Part of a small language model's weights.
Size: 21 layers, width 256, MLP 1024 quick GELU, vocabulary 4096, 17.6M parameters.
Architecture: RMSNorm before each block, rotary positions, no biases in attention or MLP, tied embeddings, normalized queries and keys.
Training: a variant of Muon for these matrices, 298M tokens, 5094 steps.
MLP neurons of a small language model. Each row is named by its layer, matrix (up: input weights) and neuron, and shows model dimensions 128-255. Each number is 128 + 24 x the weight over its row's rms, rounded and kept within 0 to 255. Numbers have three digits each.
Before each neuron's rows is what it responds to, as a language model described it from the Wikipedia text at the highest values.

Description: Table cell values. Short cell tokens inside wiki tables right before the next pipe, such as position codes GK and DF, country codes, and year or score numbers; sometimes mid-word prose fragments.
L18.up839:148128095109135106185089110137146109121119161134159123145148130143102121135097175114153135091149154087147097110168133121144081137124182142101089139137104098160127100121111128102121114126116140155146117146084123136109106112153127114141142109123124111136125200123135118141108114175122118118124149156163118122142155142110145105121126119136164101143186122144122133135131129156148149166124

Description: Verb stems before suffixes. Fires on a verb stem or its last piece right before an -ed, -ing or -es ending, such as ask(ed), charg(ing), perform(ed), remov(es).
L18.up275:154136114107095111141108151138112124136117114111175156123121121151120148149152121113178149143127118082134146114161104135113120076173125096144101168110112139126096108151105121143092126144132167141118128131123122098169149141093111116139162161061181103136155163109127102158154176159131129109129121137140157110065119154120152124102061115121130160104115140130120111123115123138135110165170

Description: Mid-phrase modifier pieces. Word pieces or words completing a modifier before its head noun, often the first half of hyphenated compounds: built-in, upper-body, wider range, crucial.
L18.up94:134131123153146100138135104146107124094165088168158109151088098167146162122089126139108132161085148128089087133124134148116111116105147161176094101119114090111119159112072090109074099099121106154154097145088115149112147111117137113120136141157122123096160170128149124107157170104162141154110108157146127110103118117139114131103113125174170166119138138080131149141148147119123087104129

Description: Verb stems before -ed. Verb stems and word pieces inside participles or derived verbs, often passive, such as comp-osed, perform-ed, inv-ent-ed, used, view-ed.
L9.up483:146174155112156160169158118079112125104144136152138103171093133132090142153115139116110144106160102133149132142132153152136113129142111130114100143118141107146164092119121145131143085113107089154128107121097149107146177161122127153114120109090143110122097145170118114089128142119139176139090094073111133153172148117168149143122082159142117128128141123092099146143114100149108142118149

Description: Comparative "than", passive "used", L-name pieces. Mostly "than" after comparatives (larger than, later than) and passive "used"/"produced" after were or seldom, plus word pieces after an initial L (L-ill-iputian, L-ind-en).
L3.up536:089103129103087124126123084147108124124137113118170122156148181122105139113132144164112159137112086093117055134074085113108112147115177136114142111115138148109106107105106113116163109107115073162112116147120106089167152103137161157083141092128100136169146143150154112096067117141128102131144187167138124146129074151143110113152106129122140112161082100105109164102142095103147064148143

Description: Mid-word fragments and parentheses. Word pieces in the middle of a split word, such as ian in Chinese names (Keqiang), the prefix dis (disbanded), ie, ant, and opening parentheses in lists.
L9.up369:128150112057125117112137098128120149128169137129142112104096141109139141138174128155146125103177101144118143157134103132127169115151137182132143107113106126118155124073136114138138139145068171147153125108147136135124101158117138084140069152095164162132099124122116078142123097112063107154118138149131088089104130117109108124128101120104100149122098078091086157111107120136077140099106

Description: Final name fragments. Last subword piece of a multi-token proper name (surname, place, band, title), e.g. B-own-ess, Haid-er, Bost-on, Gasc-oy-ne.
L9.up821:104144125120093119138133158105141129160138094162153135132091124133130171097113135146121158133147148166132121142119111107176135143143131096101119151127110140145086130149084065122128138171139119161086174143131124106164136115105109130128096130131127107159154118127141125119120111132161150129112231153093125075131150121174109106178160168149130134161123158139153089129141121127145150155156

Description: Quantifier words. Quantity words such as many, all, most, million and percent before a noun, as in "as many humans" or "3.3 million"; sometimes also mid-word pieces like cent, rest, od.
L3.up390:140107141138144134124113139173163085128158094092127067131146116095142086169118133093103069134118109145116169127142080165128089148116146098159137080149150117107090125095135073115138137122073123106116157169090123129108104106155173116138156133136140123153144146117072168139141097111133127132110142150145134167140150133132136170115073116121098107090106136105138147146102177126171145121128

Description: Proper-name word pieces. Later subword pieces inside proper names, mostly places, teams and schools, such as Alb-any, I-ow-a, Winnip-eg and St. Joseph's.
L9.up582:133068126122112126107125166118135140169134140126147107170112139118136142075188134146097135167109178156096095115119139113112123084158141145137159124130117122109166114109157121088102123078113110136148160159102129143119092152141133139170134114174115074124120098173119145155054086132087100097171132108154126105122089184119143129108110128127150145133131117072121131114117117132111116118112

Description: Word-initial fragment tokens. First pieces of names, words or numbers split into tokens that resemble standalone words, in tables and cast lists: A(kio), The(ater), 10(.27).
L18.up433:132127108095103078073094115112174129125095125139134161117096131198121145146145122107138139159141186123094133151082177143155126151103107122143140143104107105128115097105085148118129110127065104122134143125098127168120121091163134121102133125122179118142156123093123109055111130103116077155125113093132113110099133134118153147109125117126107122118107111143100124102171110141113162119134

Description: Mid-word subword fragments. Short subword pieces inside longer words, especially names, such as Mb-it, McM-ill-an, Ob-st-acles, Q-ant-as, Hass-an, mag-ic.
L3.up975:114149156119108109165136122090133123100170147131136116118160157133155121160126070100107135130144129102148129161099096072110090144095149145107130198099163139112153140125104121092115166142150092065151126103154107114109094120093189116158136127117089104123097177133156145142098141115138143139136130091097085123116115079161140152161132114119093128149117126111084148135115137164131162135127

Description: Table cell numbers. Numbers and short codes at the start of cells in pipe-delimited Wikipedia tables, mostly sports squads, statistics and election results, e.g. 9, 31, 0, FW.
L9.up205:127141094113140106137137130121089147115118088105147148119185094140144124122136093123161139142146112128140136114159157114103110118136135082140141124080111097136097124137119125125064099106109126140155137132151125108141140116130136135108119134145159137173159155146175158129164151143117149103127157125117088101128148149136125148137124134095109111111140151119108156080110148158097105145092

Description: Dates and mid-word fragments. Mainly month names in full dates, like 24 July 1906 and On November 21; also first pieces of split words such as Con(sequently), N(ever)theless, deb(t), and digits inside numbers.
L18.up416:125111114124130064147130138175096086134084111103151129140134148141161150154124102126115123105142187122101148138106096183090127115103151122121129112113155128109086136152145097113164145185126119126097121158076127120085181139113099169120106134143140099113056126136115130140151138159147159150164133161185122122126132121131125138136149170111116109116131095105121114115121101108094110153135

Description: Location phrasing, word fragments. Fires on "located" or "is" before a geographic description (it is located, the suburb is bounded), and on first pieces of predictable words (Wiscons-in, tem-ples, Christ-m-as).
L18.up368:082098088162133110137116113108152122100135068087181098091103132122128134123136124136123163131127164117117094153138128145127154133118171146158144130137180095106135136153136140097168176127114121144068143158125114134137146114117134105150098116174107137172101171138158112128103095172096099134123142138122123106110125105092107136138100123138136146116146130121122119116152144098159142088147

Description: Numeric digit tokens. Digit tokens within numbers, especially in tables and statistics after a pipe or space, such as 82, 40, 0.
L3.up112:118167123133165118129121146077164150117147153186166148176133175154114133129129145126138120133142146148106062144129152140107139091161129090134112141127149085111096098110142166111138170100081124134163119121161098122121151157093115155101102063131164122137114124124111138141136130127115161102150119110107114136163133117087078152108118154126101147126117107135119104132137146156112159117132

Description: Romance vowel-ending name pieces. Vowel-final subword pieces, mostly -a, -o, -ia, -ina, that end or continue foreign proper names, like Cel-ta, Madon-na, Vi-ena.
L3.up534:127106120093116115134127133182114146097092118105130132108132184093073100126164161098154100151162076143109161134141074116075170106142120112100156103121133171124155121179172116088127155162094148179112126087124144119130122136125125163108130113121099147142145117136072121115095131124106096133144154132120143124135113142165154134133128128113134139116121095115162162107155124087107113107129

Description: Start of proper-name titles. Opening words of titles and proper names, mostly a capitalised The (The Iowa Source, The Visit), first word-pieces like Ult-imate, L-ess-er, and lesser cases of as the, was the.
L9.up105:131133114142092161080085114094114078120118149142077089137122144129154123099135120134110147167156113135092127103143140111103087133117130177131111166121112102089122138165107105107125120149122125109128126163114113122148138148122129120131135158107123117150124128130089141124171140153128123138121119117105148102099112116154158161128119126152129095101140165172111177147148094148100162134154

Description: Military word fragments. Middle pieces of split words, chiefly military terms such as t-ro-ops, Col-on-el, In-f-antry, Cor-ps, and also fragments of names (Johnston, Crusaders).
L18.up167:161114142130121151139083144147144130129099136158136106128131093128144128119136120145126129144111073147107117131168212124109152132095135110094115156115092136193121153156103142120114143131130166153154103107166145140134118102078151122163137107109137137136136124111131145112163121095101141146137100164094127167124164128095104141091123123141117120160089117121141128115131167126128143128128

Description: Word-final letter completions. Short final word pieces that complete a word split into tokens, such as -s in plays and follows, -o in Álvaro and Rodolfo, -y in Guy.
L9.up291:144085108098139138113128151146122117127110126132124152104128154127148100131098122108098089140187118198117129180155110141140128120169155119143127089122125085115141150121133128112120110099109120112133144123119132153128085145181098099130152156112119134120143127116127085158130161168090103135142131132091144139151141131120122119112117125159105118171133125148127152141120129149085108117151

Description: Plural -s and name fragments. Mostly a standalone plural "s" piece after a noun stem (month-s, block-s, album-s, fund-s), plus consonant-cluster pieces inside names like Gr-, Tr-, Br-, r.
L18.up754:154113146095133124163120128111126073131108135104110094146073164138133144093126149099092145134120111134116119139141069158110135155145152111108109133105148121118125135108084130057131147132134141118146139131103135151159145128112121104122116199082110132138104147115082105136106126129105099114102088120140156091154119183136128153114145136119124121130115165157137182128153132134107054105121

Description: Start of proper names. First token of a capitalized name or title, such as The, St, F or New, often after a pipe or comma in tables and lists (Toronto Star, Newport, State Program).
L3.up740:119086085100113144114134137141146154155081140119089111155155140147095182118135124155125143054106107157123112136135106141145089102097124127123118116062083139160146126165156108148148131076106128126131179121118130105121112145095143126148067170120160125097142137142125107123105151091118136108138145115067135125122136115127127151100103132084134109168124175111117107150104131139103175141142

Description: Mid-word name completions. Word-piece tokens that complete a split proper name, mostly in lists and tables, such as Ju-iz, Vig-go, El-ena, Mard-uk; also trailing digits of years and numbers, such as 202-7.
L3.up144:088123185116114135150130155146094159096135139127146131136112126150125132144139147101159147145113111118154158112136112120108142130103150156106121109130083110128113092130156161124148158126133132112105119069066138088178119125065139137131135157165183135164101119120137136116142144108105119125083197177125118116152130177180168136130148119093159098170160116114163104106118152145156149172109

Description: Dates before year numbers. Month names in full dates, firing just before the year number, as in on 12 May 2021 and In February 1921; also "to" in date ranges.
L3.up572:146128150126084132143093173130116126143128102115132126127085099088117169125091141125141140090129150143141094162067133115139127200119141146124098102095098165133142129157097146160123104134110140159154154128055156113152126135133115087181121128148119108140138093110100110116110160104124110108121116150117159142086122093136107122128151158070108082107106128139105141152137143103107117121123

Description: Word-completing suffix pieces. Final pieces that complete a word or unit: adjective suffixes (season-ed, reg-ional, fruit-less, decor-ative), % and month after numbers.
L9.up862:149093071144114124166153179138161107161097112122147122131158131126125116126098180128135143117156180104170091126116112129110167126143201124130089116149115133125151118100130100161137087132108104129154112155086152118127112119143132150145088128130161130122114109116083140124158108138093139132114107127084127103116147141115109147135145128156100119135115101104119161191122156119087149099152

Description: Proper-name endings. Final word or word piece of multiword proper names for clubs, places, parties and institutions, often in tables, e.g. Sheffield United, West Virginia, Golden State.
L3.up642:118124132167148135184135162154130135149131147118110107087202109136117137105153124095150117104144125142142103122127121151103162108109126134117118104111143149131111150129130158084108086107113147158154131152115181142103125110122141173141149117146124138073117105138134155169128111160116161117115163134134130157115134100123133135155141127102165114093159166100144160162163084133130118097119

Description: Mid-word subword fragments. Short word pieces in the middle of an unusually split word, such as olit in Metropolitan, it in magnitude, lect in collectively, ó in Józef.
L9.up626:144101118100137152138116090103108140194105104116127145123156154147179081152118154122105152136121139122094122103148097116118153125124154136161098120115094128128140171125139127115120176114150109131154139135161099128129152161148154136181151140109162141129128177078126123131122134137154090123128122123130098108093147131115161112110115131147111138125105125100135147111139129080116152146130

Description: Two-digit numerals 10–18. Standalone numbers from about 10 to 18, often the first digits of a longer figure, in tables, dates, scores and statistics, e.g. 14–9, 11 May, 14,9,649.
L3.up891:129130112152167082117092139091162127170114122149141123148091092130083123160146157084128166104123139144144130144083114128125122085126121103163106154103151135085108134111132096158147089154120120132138161113184131115134139086141142123145120145132108145106109112160117081122169142128129133107157075147145145125134144121139124110125132120074169110112138168147126119138118166139133144135142

Description: Word-final pieces and table cells. Final pieces completing a split word (H-ard, Cl-ay, h-arm, conc-ern, requ-ests), and short cell values before a pipe in wiki results tables (scores, surfaces, dashes).
L18.up44:111111127125149085144092165137133147157127117153140135156095114130158116139124165107143085137189122134147129118131151105147102168142157112124089112112151122112098104109095109118123106119165148155136134153113134176130140115135131119104143109098111171145116156106147112120090146168132134165162120131131108108135103180108161081170127094101158115100055118114106147153111096134111157123147

Description: Mid-name word pieces. Word pieces inside or starting proper names, mostly Asian or foreign names in tables and lists, such as Chak-r-aborty, Sh-in, Li-u, Toky-u, plus capitalized pieces like the A of Akkerman.
L9.up60:125154122129126168098133120114083113131091132124066121124130131146088157112129114127140153098138125118121067117147132103133109111113116107147151147102113127119110085127076152120112082122112136108111138120127085168150103130109123152083118169125090129098123148095115155120142131098133111099114107122122099134117131122115159147140141139125145136104136170122166143133122116107148109101110

Description: Opening parenthesis. Opening parentheses, including merged forms such as a (, (L, (S, that start a gloss, translation, abbreviation, date or number after a name or term, e.g. Jakarta (Indonesia, Federation of India (SFI.
L3.up629:136147130105144143154074154151184166143113155115125164133140117113152143123154111128100111097113119123141117143149083082141111144151113116120126124114138118126126132147131136153128139095128155137158145097134165112104118146131125087126162132151115118122137103148150111126135125148095150182118134126101109138130170165129124114153118126169114132079129126126124142112146143107133143154185

Description: Word-internal vowel fragments. Short word-piece continuations right after a word's first letters, mainly romanized East Asian names (Yong, Jeongho, Ying) and -ing endings (streaming, bleeding).
L3.up787:088152156136151157135157094148104130115102175159093157142109138136158142116085103137126114153107164184141139132093085131112160146166153098159135085119133127112135083131098147158126100208149148128148111135135079136166138126135122144147125158153140165128096112163088138132163134106148084098110080129119143121087109149140165135171093128148119147172160150075123109090119118100114111092161

Description: Mid-word and mid-number fragments. Continuation pieces inside a split number or word, such as digit groups after a comma (3,000, 1,400), table and score digits, and word chunks like f-ail, d-ail-y, calc-ium.
L9.up24:112113122102146137148099113123125128076168118130104091152121120158127182092107149146107171130111108109131064126133142081117118120166105109155148154128123125161138070123164143132123154138121114103153172086107098122154066155136160129108113136140164144102105140150104106133141163130116152141130116140103090134140153131121105129141148131128160117141111092139105164110131121135129144116102

Description: Temporal expression words. Words that open time phrases in narrative prose: month names after "in", temporal conjunctions (after, when, before, during, later), and endings of day/morning.
L9.up768:097110120112135126153093153123096090137098142099134141122149150153115154105141112131106123141126140107186120144110133160118100180157145100105086122078096114138139108133130114122135155093119118132155115123101090152158141102098163128102119080156097102141079108137139122168117148107059116086184121126148122179110084130082113133155134139101109097141164137154118158124142142129106121136127